config = dict(
    positions='rope',
    rope_base=100000.0,
    init_std_qkv=0.0349,
    warmup_steps=552,
)
MLP neurons of a small language model. Each row is named by its layer, matrix (gate and up: input weights; down: output weights) and neuron, and shows model dimensions 48-143. Each number is 500 + 50 x the weight over its row's rms, rounded and kept within 0 to 999. Numbers have three digits each. A neuron's up and down rows have the sign that makes its largest values positive.
After each neuron's rows, "fires on" lists the tokens most often at its 100 highest values on Wikipedia text that the model never trained on.

L9.gate20:563437421560459464489527481548510458472538438550523509512523455497541443517465453446455458491570542412491532464522565530516418453442446551502532453580566636436476437500469511487495390435419537498481557514523518495448594524449624477481554507428505472549521524595577553448489559405535495360
L9.up20:450486567527511534540593541511496446518445430483506445553406531484581461577447407469525485514420508439557494519625549495420495491532436562532484460484488507577506515475408485483504555547457501546491607552449478584478534493527511520466420550542384395506515483595431487553571538491479517494
L9.down20:511437634515540579442441505496486483429548515486503480541457455458519503496449617427517452533380564437526525487576417489488476532589448503512501513422534467499467495504565408451547454572488511448540508487443479514435512494499540439505534491535423434432484472437477544479440410526531607441
fires on: ",", " under", "al", "4"

L12.gate400:469564539508384489532583459530479485526421486568570548470467481482561508497480407425539436569511529482476438404469502409497497494522536556555402562474501447566434445508512464421415543494568413459461477535406540474471467573462592469557561500501449475495479467428404509523503453437502532479
L12.up400:580488392410470484491570528527473548471558527608554402509534570498484505453473467533492489458569605517494494570543474602463485558423557500457543474509495527524483490510586490454531490484498577522489491523495494444532549481510488512456489535408553531504398520471430570570483492497482507416
L12.down400:606514546388519522484448519440525527480496518501563473547557548498518469540496443441512453457515513468536491497517530506512511463477560461590477578478610412409494486468449431577495484569498545501444456517435490506619479542425575437495439461536431537488446508551645443551562502503506414498
fires on: " c", "th", "c", " d", "old"

L10.gate565:485504489536587507513511540603452498587431431472496545532555517407485477501554522469492508462494513453527562593466441409496464511565508406450547511469498492398495527523601534489523490496487405421464500563586466428428544479440489515533406621473557426564513506476472582521415529489497486440
L10.up565:527473475406531432491485441504517565586489567442538379599487526485622425418552484456479551516508468472521417471525479515550500497491470421503499488525516491526493530505436496460544564602457461486462499416485511530576589447492456411553519454533491374537502451496617532571476583394509503499
L10.down565:521556481378544455546546475513527454507604450482455607472412513551533498561470469491560497514489506455524465611398508542485501563608532455486500460501527592408529551431513514501535472440477503527436472451467526537426609376522473510549452537503509480498512478404477472461440438567525491491
fires on: "t", "in", "s", "r", "ang", "iv"

L8.gate66:615489534472463432544483520495398542576473507388577483461481453497492535495509512427368490483471499481460501466496462554525476468520482472444455489517473459466508470419489572460503492539558443509436388557543429495568471524462518409492522579468511516634376495506460483431512452580432527544
L8.up66:536527604542446444495448540567408455518455500421487524397438449547453509424488390440449483469461414447528597510475495548497595525492528463492546466413482468445550454496537549544506474517544434519593486465530403503585502547458447502518506457483593478459428464459433450521546415551502527507
L8.down66:510555520478433439513446561501482494579476453456508406377411429579590523489494440476573480550491454525531562487438533562429494497461542459552554408432476498460594509505537466589481481460464411467528507476497440544551546414537426496520524545571584457500449504473504491572547472507443522491
fires on: " |", ":"

L8.gate249:532505408477424467440410551571384412510454447516511424476472415553528568490520504468430547485542473484476518478423540535515542525576364487488504514523410520524495545489502567441394391469582485448411514428468496526551471506467540415555517510457511528522427557537455486506472371509502550485
L8.up249:484569427657489538498477515524483567487469500470561520543487482543496474459486433494608479587408490567432489537455476453556563564540429485452469532552456541503457424502457515437531575521493473479446535432485410496569544502440520470496496526471527482516446449501462516454591399565605466465
L8.down249:423552524502503533551424487440502485593488459431504542443431487564506545465437435501502553537445494502527531561497571675424629559510465466434565441495454512494480508495480532504481456478502561471504525409495500501492465509449445466438603500471464515522499483449435502409539385512462530446
fires on: "\n\n", "|", "an", " known", ":", " |\n\n"

L6.gate491:454434441501528498446506548447524473492513479602574535418526505526512460520414436406552500433442452487424498426535457395459525483460437560524469498456474559461495546482492547469495401520391501445516415526571500485437476481575540560491469522521420507515489559573453419446491465536469544505
L6.up491:419544460429478502410548569514489498481574504538483498490443510539448479526370489442504553462485522506519599471493494424506542479532442601484524453508514511470450615560502428440454527459412457378523490527584478466611510576490549488461503474566524540542524587436498547473584495514550507518
L6.down491:589424485600510481451519492485512496547487451461433526587542516614517550581424508531465507448524477536534563444516528533509516500506443500472521543417512536517465515463421472452518547496515597560454479476494475532612441498504413372509487476423532440567427620483482500457531627540458431473
fires on: ":", "N", "al", "er", "2", "3"

L6.gate170:414473523498435451448524454560538581559509502492469551462449495430488528582429553469433487489523516496434571514462551424468496496378510545491467504605547454488412550475466524577592538497462535466553481589499420574487559483514457474433564509630424471560510512454499514453474493439404481430
L6.up170:492423498464436439518524453499553515467451531437506525465547504373559547476470463474483497554527477498444537510464470519412562516429521489471552395526424488410473499464431478346500457574487479470529461454503456498372522524510455491561525532439496484545511563455485557454461515417473593490
L6.down170:506391486585483498511512453552466621536510498578493545422539465560490494462494462482512425393515571566439475467595474522484578500518450471519524462525410491519424478519500499539564519468544435542460515472445475518551565454489482541425464436535487398505505485558539518636403506484500586475
fires on: ":", " Cent", "or", "ition", "use", " pass"

L5.gate222:537425495416547499557601492525459480422565527437467480567542503420438494522434453454517490470413592499487539513481508502464522499566527399485510486592527498456551377442557485522512493528495453541421502601453459506524564570521511519462489561443491556480503521477570541477434566589485439478
L5.up222:523523518428513540499486501463523492527609522532484434460473428486483549529502518540505440457481603474504495492576559559521470484444578459473553416487486573467560501451459477452500547459559509467563479509514542561436466542494465483471467466528415483439554582470523573621486428539567509569
L5.down222:498574461518492437512544589504467508449379554514482520481554442527515522503483518468557533476525411559446493565577394504517565455551443591599390552493506439478584570544572514495531507539576569479489443505426493474423454476483460449575608587550470428515446540473454435494557482488501504527
fires on: "re", "o", "on", "ice", "ous", "ro"

L12.gate107:476438510591385525464450464513543510516567494437586494452508471429465469427465423471532443551471505447548465503478472444485548465469508545517535640469501504514439435425551447370478519479537482505484468505492445402543555444526399461513549500505553428410566504546471410540480496439523431482
L12.up107:499450454577455521505571592484506463594508434447494461485513530499405452436479502497536468539467441392504528600476545448512530509526507584515550410497460556515486581449482537482533442424558481412526454517428446540465504473466512480497443548475517563503476489501356456433512512515544464406
L12.down107:597526547489511480509554488416569558499487549461512423500454495500663533454481503508633498390578409510532460536555419476479559537573513571428386525496464393457519527563460471495501507577499562507478526501600472484494477475551472496544525486481493487504585491545498450537520416599480419503
fires on: "0", "x"

L8.gate440:527531488534463435437459481524569410467461482470404573475570487553405520518537551532469475451517454555483488443422515508463574474429441559526433585537521446401500554491517540555506505550444551507474547583402483474515411444512529477508466424518495509484596584484559542469504489540556527531
L8.up440:607578467464487415517458446533525428463461465576538541571509551630491352452565458432474481612493390428391603545514475466582478497522494479471510586564404530524492516497463467376482538525529530457496503548495529471451536611421580544522444548498533487484523536538473569443436580510545518496
L8.down440:478439490510482541468535496502435519497485499523502470455516481486425536485475510674557448436557515505558488447454538612498595525448507539460493469558511463428547526564449548576487480486466518555489570467549518505564452457541552544483455436561427497526448540455546551440522459567477477546
fires on: " is", " was", "ed", "ic", "n", " received"

L5.gate591:511427511479567564512539411544507453559506571473544514502524456435511471449433506471500510415411483586449468504460498484517536478389520423479489610538552408589492525447540525546556467458369493473469514524497503542498624442517530570388477471463470469458510573432473453550445582487471481541
L5.up591:519542482451505474446491564561495433449500475531535523492482483477474525484520496515466499449491550435606496415475504551598509486531467483501509515500440508468542480542490488601461523365482530556586445475539474493461559409565545483542449589373484533433449455583543469432566412485361559613
L5.down591:528544458492492606589549549566487473550510502483496511501611441448499518507516538576612522474520577586402513462602496534512512378526453525597468533478431448615522497473542417580478554543563536561479479502484545435489484521460519610513544538574506473430504595440449484549466371478533434484
fires on: "res", "on", "re", "our", "ov", "en"

L2.gate495:536512436526550532531548524521509519543464543513547491453559403539508522476462464516404539463465513543505497532473590543582488530383536500523550451564522498495500546501476437547546440504447540496491480517542571472463481509487518572479504459492438522488592509431560444552494468498534477562
L2.up495:558418501524493482456531457507476515457471549610492492463486497621454496437575488464542448542479426516543503558472509482495480517493387528496563557463440580528498521512513355521621438476521500479480510587453411475535588530524541533484496535559569394419567459508476531527498532443544453528
L2.down495:494450557506506516495521461513498528454434481538535460442431451531514504495525523475547464474498428491544469456485492532464459538517469505475523555480498575581440484491463452549588491448541462478502558526485489462463560505538478542469454511450556396373560457467507529542537421452580445493
fires on: " Sh", " sh"

L12.gate226:563594478547446490512530462510494491483404563504452409575553460527434567461437559567479511567544521531492406582509585458480476545379514444505460486535431418567484514537514553597592420433478459497571427570554484475380387574451511576492563437552555480516447500553467582493476585493596514498
L12.up226:561539463567468521521456470507517493428454475482492525410545564512461449466371544541537470502485479539486475515473460521500487524492458461586557519540444539462529596596533432452477506448505466508482459504481447449503479470558490481498581372434497420567501585532529579431520390527461419485
L12.down226:440539541527394514419477465529538510467491453493456482420516463592476499427496520459434390412521511500558500436518485570477394438457512518475479473505443479508503511573504523502546485465452540442453431558436461416413492487561544468543462438487445486475580483469521491405493451519546610491
fires on: " am", " res", " cont", " ex", "um", "x"

L10.gate659:544502550423526410479484515513533491541495544485508522510499565595547570523460560406464546549576431539488490602504426508525447479375438455483528491536481533429474445599557558546583559408555544537533469539468441431504512519454459568483486553546532461548522468386501473462488465473526501478
L10.up659:498504453543434497578423530521567352516477556409547517438494521445580487558442450445499459423485554469552448518472517534506478503484495571366557525531489519513617508529520424403507441569503429471510531566537434442551524608532536468434444470468503463469560474591475522512514481472466486414
L10.down659:563548564482434490484496502508528531463452514501496458517452564528453583452488529494483443468560387484492457369514525443540545464437509515473561504511526590403481515438580514555475545498532505449593423547487475585456509432392552484430461544480487419464502540559568574489487362491443471551
fires on: "her", "ar", "it", "ur", "ick", "at"

L5.gate316:477479429484468461439527488369571459499551481546463405562524533530623417559552435532495411573489502541498529516478494448585470410518424501446528573476490399502512562466583528528420564515526506567462579558509467479475516500471524582467498522618479542503508500510492575530557538512553445480
L5.up316:494534448520522488480445495466411508517477521561489503471535428492467477496444497586487451527443577379478511439514537431540510445463437512459575479610490524565394507525544511489475563549500555508504473495491464447372449396498470520530465451514427464548499474513463496486515443521484445572
L5.down316:494457550496410465526503562401530545524513541404509555584373560471468423491490493591482508540528506558499509453436631509595579451518458473458533504440522444513442527397529518536506607582452553549356514510582451492436519487517542500492491443548556564565490515471488517502455491527544475500
fires on: " en", " En", " War", " ent", "ind", "ett"

L2.gate105:510468447524505523502531546398517481479491479533482550473493472584578430613493577590427521499482506595400456412428513446547501467527492529567468561519434537601605596483502524472437556557454471476447483453455528419480566443473526519465474474533524426483576486537494467527433513643437501438
L2.up105:505509560449398630465481525449480569430569474488445428479506487471588552558509521484479566524439414616496420568497604487460540430493534492514505503517403474359454459407546372542545528463569519505502459506418523433563401504469530474517549508573466415577522502476518477482439522485434598456
L2.down105:526552511500456548569587567502568483526497501473493525464489517412455466404526429442437490490541464531464437445549531543539574492540557494457383480543439440520486522450468468508519459525561419542513558505493415448593494457482540471580401548440464574408510522554413458402513476434439531540
fires on: "ow", "ra", "lex", "ag", "ite", " July"

L9.gate291:514505428548484472521482552508523402558412393499546463510602409533537542585477593487394465471505476612400503485540537550547542540502479506554567513540579473437517509528462483477549517497473485588451510563501487557418488487383487555534599523512547548569431483582473463498464497588506420442
L9.up291:516610414532501434506519430399610402481554536424495479486415524422535523472471519513487564472528502456539587524468546559494501460560423494532544517517549389460605511468563420446486461520418491479421492451387463572482443515503450556529555434541501631558404453499504439521539495494499474456
L9.down291:489542556456553544448492517422478502443551417432542514536429507466515523459632551541550532446483436485534457521493513536450439586513503552511522464598468450595530533464455488460480524505555501484569530419513527479503590547512508520571326507468458494457622552387515493468575466521556562492
fires on: " and", " as", ","

L2.gate356:558556457533456507537525446530536523521464494522504538506485468559568463518475521485478461452506500498431502532453413546491486529446508511607472473529553480517408534534488551464562517546448405559541577607488439613554453415462477491480490443539524439554385555539497530498522397539528539504
L2.up356:601448534523502540478513586564421500504494643578499516496522519381525541526522563487508442462406503454526537407439513499431526577524481559489488527407527555453494556577415491459576509559527519575470580578536467478540506497493515467473412535445451515455440509485468434434520492496469471491
L2.down356:437524416485542542480451449386557526493451473445455484590583542414558494464441518455462468509521485546520464531531499529575499380463515442497585507575478495481559564501521546506397491447432523544545493498475550472502470540495543549541504505452497466549599592425515590522559527466487460518
fires on: "ut", "e", "ot", "re", "ra"

L5.gate291:496462448542482555476560533565488399525443502493548484577475508443503654526532533484540519470457534579527505487464537389551405551439458486458531478535431468483511501477517469471471453469563540599529507534451461511463572525529428560383501566445474481469448510460403542526503435495479360516
L5.up291:524544452476423505501513537488548534442509493419439625527503455401560538604558532468543496504553487513578428385549481517482510438507437506559520518494498452508469527409504555447479425491492480431500672478543542480459507539519461554569529504525506485483480475476464498527557529565452512517
L5.down291:527513483489440535591401487360509574406524502481439505485477439446501417547529537457486513458497484470482509513644485450420550484523473572462527525488417472507426409527556543483546539502506510529582559534457458515497457464490524449565662504502495491433500475464507435514487504511450611504
fires on: "ation", " under", "wards", "om", "it", "ess"

L6.gate523:517462519533577485444548426502415473558478428544515534505526444441467511467472424478483424595549495424499462480589493349424467490437531522447444453451399458510529452525531560439479467422531495457475472397492476472461479474520560551455433495572425489520528518567465547377464455493433420507
L6.up523:507542565459527487493518517417539502444507389585547602500434480537587456509503418406515463530589482534483580530571502540477504404570342500545470530493537520406498581487499554464586526477460456447480537483535492537476351526482482565470507568484518579519561475452469513522496422581487552432
L6.down523:530480622505477528446390464445484429453499535551506462515551535478619440523517553386585491437521494549557505552528451528519541492542401508539394602472556494463436489456520427568465419534484494443538589567419504517454463447443491494490555465497507518584406528463494525645589577527550593497
fires on: "it", "al", "2"

L7.gate216:552463439490474462457497537466466502624394507513552615522510468425557476451490515486491413475544524466445404500594494511451618407537475567440412506409506586463548514462466536463461544531499575599430393508439511529529502474554559450514471473523500440559482471494432467521446452530488564497
L7.up216:456503517486510527512468503465509594590447438543445468564538483397529460574543592485406426493464497562442504531447546495520481483443524456483535465395455471462461493460477543479457519460557452465514451393478404533400492441542513619481466510516565488598440532501443499535499528464561570538
L7.down216:474445474548476513535420447464468523376554497521395534585494506508424494456487538454572426466566424556548502523439527367508475521525474483485430509500378492498545452574475472505499496527476533530412415636442505414511556491428502514499477611481478540564405572537515581539503531479515550468
fires on: " new", " back", "arg", " house", " from"

L5.gate368:478472518491521576630556431476333434450538528581547465465471502516597493488438480552492554535519453546483497496433431491462498526569517516575518462493482560422487462576437553442484632526409463494514581638527441459580470485372521551507514491360452517504448513534525531476569512462478521473
L5.up368:486576576548417518442494515596464421482462549433464489525480527560510419571420463415443520474516492469472488525560514410559415411497463505570492529419498531454454562525545507388578495521465494471457526461484426479536559442465536489519563397509496486417540512556519574529529423512507490481
L5.down368:563566420522521466550477472558474500384514546444556410573394574563533455554528531571534524528461565524511430491413435506414487500520447502530632470508491450574502535572345546535510562498411473454483479471471495475629516492440430511526487492406487582482439450521526510487499528507447499486
fires on: "ist", " en", "ed", "0", "ition", "E"

L6.gate578:547567504523489542407494494583559477532447489532569470426504510402535500449502486481382485525448576460404560556444587468519532432444514506403476541505490472447479420543589482514489514595460542534495495546478523429527571483525608526546507485499498516560473511463556571499504527459471546545
L6.up578:500575528543461486455510469502529512564462457568440551463497436448591577569518508486519444531501442459438561621407467543532506423472529527443484493589523389469479480574557537617526520522465423489573546483534477457525398502545542423563452494435489519447534479510519439527600562550560468568
L6.down578:492462501514465501489489551381542521581524534505443458427494516487476604603490392567514487443524498453504553571523530499413491507560524586534513459547573541533447524485534508571501514424465469496618453448490511512493469553415496470498468429465589441433442489468461504511488500572492559493
fires on: "000", "ist", " named", "ory", " list"

L8.gate232:467539416550474543461531458518459556547564556481521555614519455527481458496488523527474596451436621478428594567569540596554398581466582511496538514506564448477502469524514552466408542472486492437521481553530467554438570475453442524523458480534497495515448500457520496484448468605575480582
L8.up232:451544430509499474452527569535524460511642506484474485522416452567500610520526453402532675526525447502514520454527512517534493442554513526487483565582473554506465502457425482417458388517447562445401492373563443537517520477480498510514440539558428592567474473470540480565486507490483457441
L8.down232:509512501504583519577403483443495518445449431538523486544534479459460433462432567516515444575535457453480586556539502515418456545509527523567559429532474441505527503547485472542481512492557525561432557479459610452537475547607521566542415382500523519424488617478526515448529621436473559568
fires on: " and", ":"

L8.gate675:459451393532435452537559545486490502506469631520523510452492472482506550611432522544483573526445483480466535539414478554490550548503467364472428622548527585534522434633534502430448497533439508481388519585464371556573545494460453501608503531509523488492514481508413486515493575446534487410
L8.up675:508520560497517490531512513512558490369512545524484465563478460442422526568553489541470503468511464448486579516382482533511475506485420368517624548496504490469528478589508494468504530563465435563454463568435451464482521532432422613581492541513514473537499429400527479530545531495511433523
L8.down675:498536491428527562480480567567456566489525460444524559473513495536454458416564451448575516458613520519515490552480536534475437520485510584604586453549457464497509610442492438515449458446521412551619533504449551437547515533482512527462494510517555443494535427538577563530478459482539529567
fires on: " as", "0", "s", "ol", "alk"

L12.gate439:517417475530466429556501354566517521547456462460545518548497578489484577489531451519509519570447493537576597454419529512530549546471485508393494508486492492492455426450499469451494523482490617528526514495491422400467530571481532555523513436475434453557539483526525414489510559508553494439
L12.up439:464459482486475489534502493523597460624471540436518503564457498539553620528515593541517553472529499504556419409501453427467457585536423522524447497480512531495497503421480436449608517543603514505578539458550568425448515531534517524537440523527477520421506541460463444517560575469553418436
L12.down439:539453462551472495509481463435489492405430496451511446561501482431629515494430508530531451477542520489483519447548495451407476437567614558485423527447552568350519397457408437471446558511453509460439468434492426367515509559549456515516504584481498480575498477501543499557612471437596507404
fires on: " s", "or", "6", "ab", "0", "s"

L8.gate681:569460589521506541493493521489465476566513386466511599473502566443485458436478524422514424500491544466539564588461514421439391503523561563463409540554475560476500484506649545464529424447458526536514411491538512511483443488541471477444514507485456447465502586556451490493469481546537448471
L8.up681:464534544445489601420539467433480489496523494528490456474470515517515490583552417466457434466452615435503487529486438535583496466475385518495533501421433529583453460558499535540528622507446546548519504478577484485497447529587541542511457552527512472509478509521487479443498425594508505452
L8.down681:506471515490505516562460441551464524443503517546500446547498483614507513490508441515511481524502524542428461402554493555549526516513491422509519538538540433580469417344539487481544369458530533447472562470536472480520530546505493547413444499394554459559480460456544542528503526498456490521
fires on: "6", "3", "5", "0", "2", "9"

L10.gate195:557395443565466482468525552553377505581484522589556518450497523452443565460494429521476538528456356610420519513485520495438449430509560503522393477565533472437594585549469491534460521454475536497486450466595553456509493503508520474514483505534622535522378603556437530444428431459468566505
L10.up195:511493449461463520514528469423486524556541543470516458404528513547498485440509463511515526592558414628414628510550487535432526502413525543448505502517452536490548497543539425460618571452454439481467578477521424540490431556549485482463433472434500594494498521434525604497521390453446597449
L10.down195:506462471500446611544418422461507482472592441559482522596468489587502499552470444517488507491472573456541478560452444522519455577510387485437471514441506437459536534565446484490429486499420523512496407474451455471508536493474532539454519581558509497502483534564502533502539480452518494569
fires on: " (", "b", "ates", "al"

L8.gate676:447513567458533400475414578566475465561465470420541469568478579528481500501514505519458421550464485498542518484472540557458488488498497440445480423551467540540571505562411545488493474518544429540498570451547523573600430493500553467495513528484613554498507501394519414437519450521488495535
L8.up676:556538519435547404480456589447445458593506598430535461532498527580415438453500438546497467588454437496421542485525583465523497547460493441500567469511382453460545485392483603503589616480462455525579501508501516476553467517440502611500486486568505498525423508533588564489470427530434565398
L8.down676:498459624539473428471439485525443541485445391542531546484491471679562446452524499572467528427560445496501544514560482526546503446494498483401486491476513521500514644476524515469528492459444474516507489512455411504503560497485479550491509508615521530423476502524525518467421529569464550474
fires on: "\n", "|", " |", " \"", "\"", " "

L8.gate625:527554458488487471493429446461406444552512615556512525560420589545519572447503547516446553563547545544450497405442499467351451511460569551477540558506560607506529480477412438464538438528483511502520422366460543545567405520584505456514532530493542522399526493526490513538423507489492477557
L8.up625:564486552487489534554438549528524475466511483498513499555536537562445484447524538529512539531523478496523509550547505530565484478590576535471421658597484550520414439459405547520515515539452512475424486505453620456518564485562554557474390597469484492495531429548484596523493480465522435548
L8.down625:493506486559424522570508465544493516465450509559466479404494475485433463508468482466411477604520442534520533496553524513530600455540615471508428517566560448372488440521527543578477419422473523456528487495577449501531508542486553479561552469521415499515420439471516464475394447473576487535
fires on: " in", "n", " a", "ed", " "

L8.gate1:510467376427501486416506516583557475455550535532581475450425466545560474540599592470415490494460588597514424454491390443486459541526510440482498434515493556511517506574470547533513542532499523511525508565483519522466445434429479446476446567457607476475518485538561459521535429567546387456
L8.up1:516584473462475565550486457552495550433441532457518556500488579508521491485572467473477497493539513507490473535608447457525473418540453526487624419481538453512452427464540469502478493408503494470467497597595425459410572541445539579525498542462438504593533493577502533529463595489518540572
L8.down1:535476542430416445509489461577526521519512538487507466549445428550404427545561579502411486497431461593475477476472508406556466516481488439582498529408488479458540478570497487470471460477453510548504519470616557500434467505531484533424502536576477540581426597575493478468509447510564452465
fires on: " where", " which", " ", " that", " time", " and"

L9.gate192:492516485516508456458587507481491551427523469477495431476480482476541540500472479466465524558568450606504435565487375438482371524538414532452430540548424453554524513548563462388535524549559514497482519574475471551478449473551508522439493534460513435405455537478501534442519477457623457508
L9.up192:473490440478550505503497450492474481435541496470494589507443510583528543477463449509407479514451466504496557437582464529491473494528386495579473489541427464431447426490510580500409471395454544456468453482442474419560519627484515548598453446509455426497503590473453515439523533501462592542
L9.down192:578501564429502537395468460573558494518534400536483436554484526405454514535487606547515506509479452457454508454448533498440399533409519396540468410567553504545488450594481453484434472559492474527542505487481500523504506461486488555459468534457544535531531561495530507508516445479422491424
fires on: " ", "it", " |"

L7.gate597:540589520538512501567509497493499513460346460507532463460514613470502523498429525512450499499447600397549521506528626520544426469466334515396535490469460496483505444542574449442501475504473442512525498563479440615514581578472508448436478455498475531438509472544505615525444517489459505567
L7.up597:503471446515437560506582396438539582553541438590418547530528453484559431472546547504570492562472533480568581614516445489522542463528483485464453469611432433397536509481542548460448484524482476519488425477479398522477555526459402621486422494458481518417493438481505494504508432510559480511
L7.down597:481448480477496486535448552532495463447515522590557538417467454491503519481485529520527511550526430563586532421467555507474493471508424491495543491424551581566522493584561542436444469413527550514530604548471474509442452559559577400496557558528647476477494489467506571682517533483499538511
fires on: " named", " name", " list", " List", "ames", "ame"

L12.gate183:625427516490527520537480451572552539506500477405529499535541541434488436493491500523518457447558497455563526515517408480475483545542460594548410542385457535453517513515608395533514448431506515532463505537417477486487421529467392420497480506557466501559485531553476493430493522485499583504
L12.up183:443367530457495569478516428524558484543519535436510471523522396502542450436609489527490530507546453537530512556369474503486563492467460432529461497506530507535526484491514388415554503536442481481517535488508450485499540541571495540542568493406559551546477511573543510603465535507446504582
L12.down183:550464549481543480443368446509474503428511527475501477556517595468534538458432508427604507442494462445535553532531583556469405485541519567433524506474559532538514457502480519489450570482572415551489507522536560468356457439492429551535551521536580388549528451531464519422432492454505530472
fires on: " min", "in", "m", "r", "l", "le"

L6.gate661:498542427567430484568497540515516580621488616468503403513578492584577515491496506512488488586486488503503444484432510473560515509423548522511529455455484423432579473458516449509539508464579459530435432453501453489449442551461535483498531474520493472537539546548516503453534602483478448423
L6.up661:504520474551514490505456468586498524516434540515499458549512515467458514468364441522459574545477494567480549486496561425519420490485433524436520496424460512504607537467535490434524491536520458505452556520499451555492550532446529532495496440470578396444520536534440510480537558473437522560
L6.down661:609444488543416531481607640430489359564464607552478539479532560585527407491547435502462507506521521458560464414475546473514484575482533526443515488465423470399462545587408542558532498553408553423486453427521490535469563457508428478452558530482538440458503382513425442568504486554460506521
fires on: " ex", " ass", "x", " Ex", " comm", "|"

L8.gate261:591418457566475425541466530615435541436437502475556534545497534548543542530467545623354480470489442505371436508393507553486472491465540497465499557521433621420421535551466427522502483437549506495525438518530446482508487429435419460493518512544577513494450458505452448469535439417463440583
L8.up261:578441513561490421470475459572414516516490561456513560463425495514502502436497506542460534599511512480473500492416523589500493383476494565550437462493512491477462519387504516472494414565568477398504477481584477474501463395451483486500548542510581442484400549445467509465631491504462452553
L8.down261:521397457522411460500412480561431431526471550550448561491414511450484525427592507471450518546496485469499525473502526563465486507517499576529439499447535520513521517424535464535401501534493532367523528500470536479510503480514437500529519564570564481424498483439438553454596471506485413557
fires on: ":", "=", "-"

L7.gate156:437467495478474528407499357412396503404493530590474561391560589529543440442464559562470475482396526490561447526402585589532548545477451555485492480483490572526454547585587421543504490372528536517429543542589465470494434493549573527446499547464497438484566533523524466459420409516563491476
L7.up156:409434478452416514403480417514371601439534524542524427506534431528508414493550481522518420475466476456387395430479473539531510611586544439426488539505442544508513519607475511545575427471518529537535497472550449474575502453467478525514521545529457555559587507430560507498480519457513451530
L7.down156:474480487506499542522428434466466479548471592497451464443523524471525469327462478529533431531497502488550474487467487579548499583512472459503569597524478553512370481540499440585518565523534465473544512541580527458495447525596481554534542431446579404506474492546557511585525463459531556492
fires on: " sh", " sp", " Sh", "h"

L2.gate102:448456440548542488446448522533487464517552543498522534514521503500566533512395514480468470492457464529384518537491468509477468573545423485468449577482466602510484436518535502578510619544450498594572454556457557455462478427586424452454425468496505536445485458456392528503545413531469513468
L2.up102:414489466486492536468403534431571492522433544571563504475515564607450551511443542405467425630551560587541644507489531512433486521469450477557515634527458404524513503470531463528479560458526460574534520501441431566466502488394439480468534510503409490520471538496365500478498556428567458420
L2.down102:602560502475545447496489469562479487534518529435447603462500501431539514529468517483553486448430392486461408534499520543525532511512476396440539492476565600440529517527592546506482491495424530569440420546539523435423442470544578495496493556587513550535553418517589527468469493524420536528
fires on: "er", "ies", "rd", "est", "ot", "us"

L2.gate200:627428504485442603423542548489405486472490571545522511471473475573509482507444595529428519577431433549382479483568541557558474606497480481466494495470523554470556537576409373489447553538442528570469534478415441502525440551422590501505467524539487433477512521546511565449515451503425551453
L2.up200:518528490498417534437519385526486564513436408489403488445521537472548468501516508553409506511467397469517425520547526563530438573611634445474502473483509414513508525540449375513468467521525558475519496609410539332524428549456550524434565526542542454537480517413570499524504503500412559478
L2.down200:416540517475494494515414471496430500556485515533414583496516417519512543480521550599496572546521491457483429463578489515428581532417551460525469482502482471538420493559517401560423545441525548512450576480438586458576553529466451538515573554477451475509494579529585504471535380470503595533
fires on: "ra", "ite", "ell", "he", "ent", "il"

L2.gate331:502539549431486470391406521502556601488628478450528501386533530498618483458446465485465511501519519487460589418553460466471442524518511445434394588531490507532471427550528588483508498485420494575473468500540520462499446409569455494467479555331431571588470578558557513535454462487431504491
L2.up331:523443416555559504422512498451450483487460526562484578495470518498492433534407573375486456539570504562504559459488452507444457480538521553488539432484591511517563524503545501548513532421425537507469573534509455554587563543416534518464522442470552473560541505495488645421446436507492547520
L2.down331:470503572388514502549400487536466537500615451534480463457429493526498542586536628542439585565428538474532442526570516524498509507562471492464392504461474513433467429497558539546482483458420469490517467478510488497518442466484591447543501491512534501446468481430415538502484470564471473464
fires on: "ort", "ur", "er", "est", "it", "n"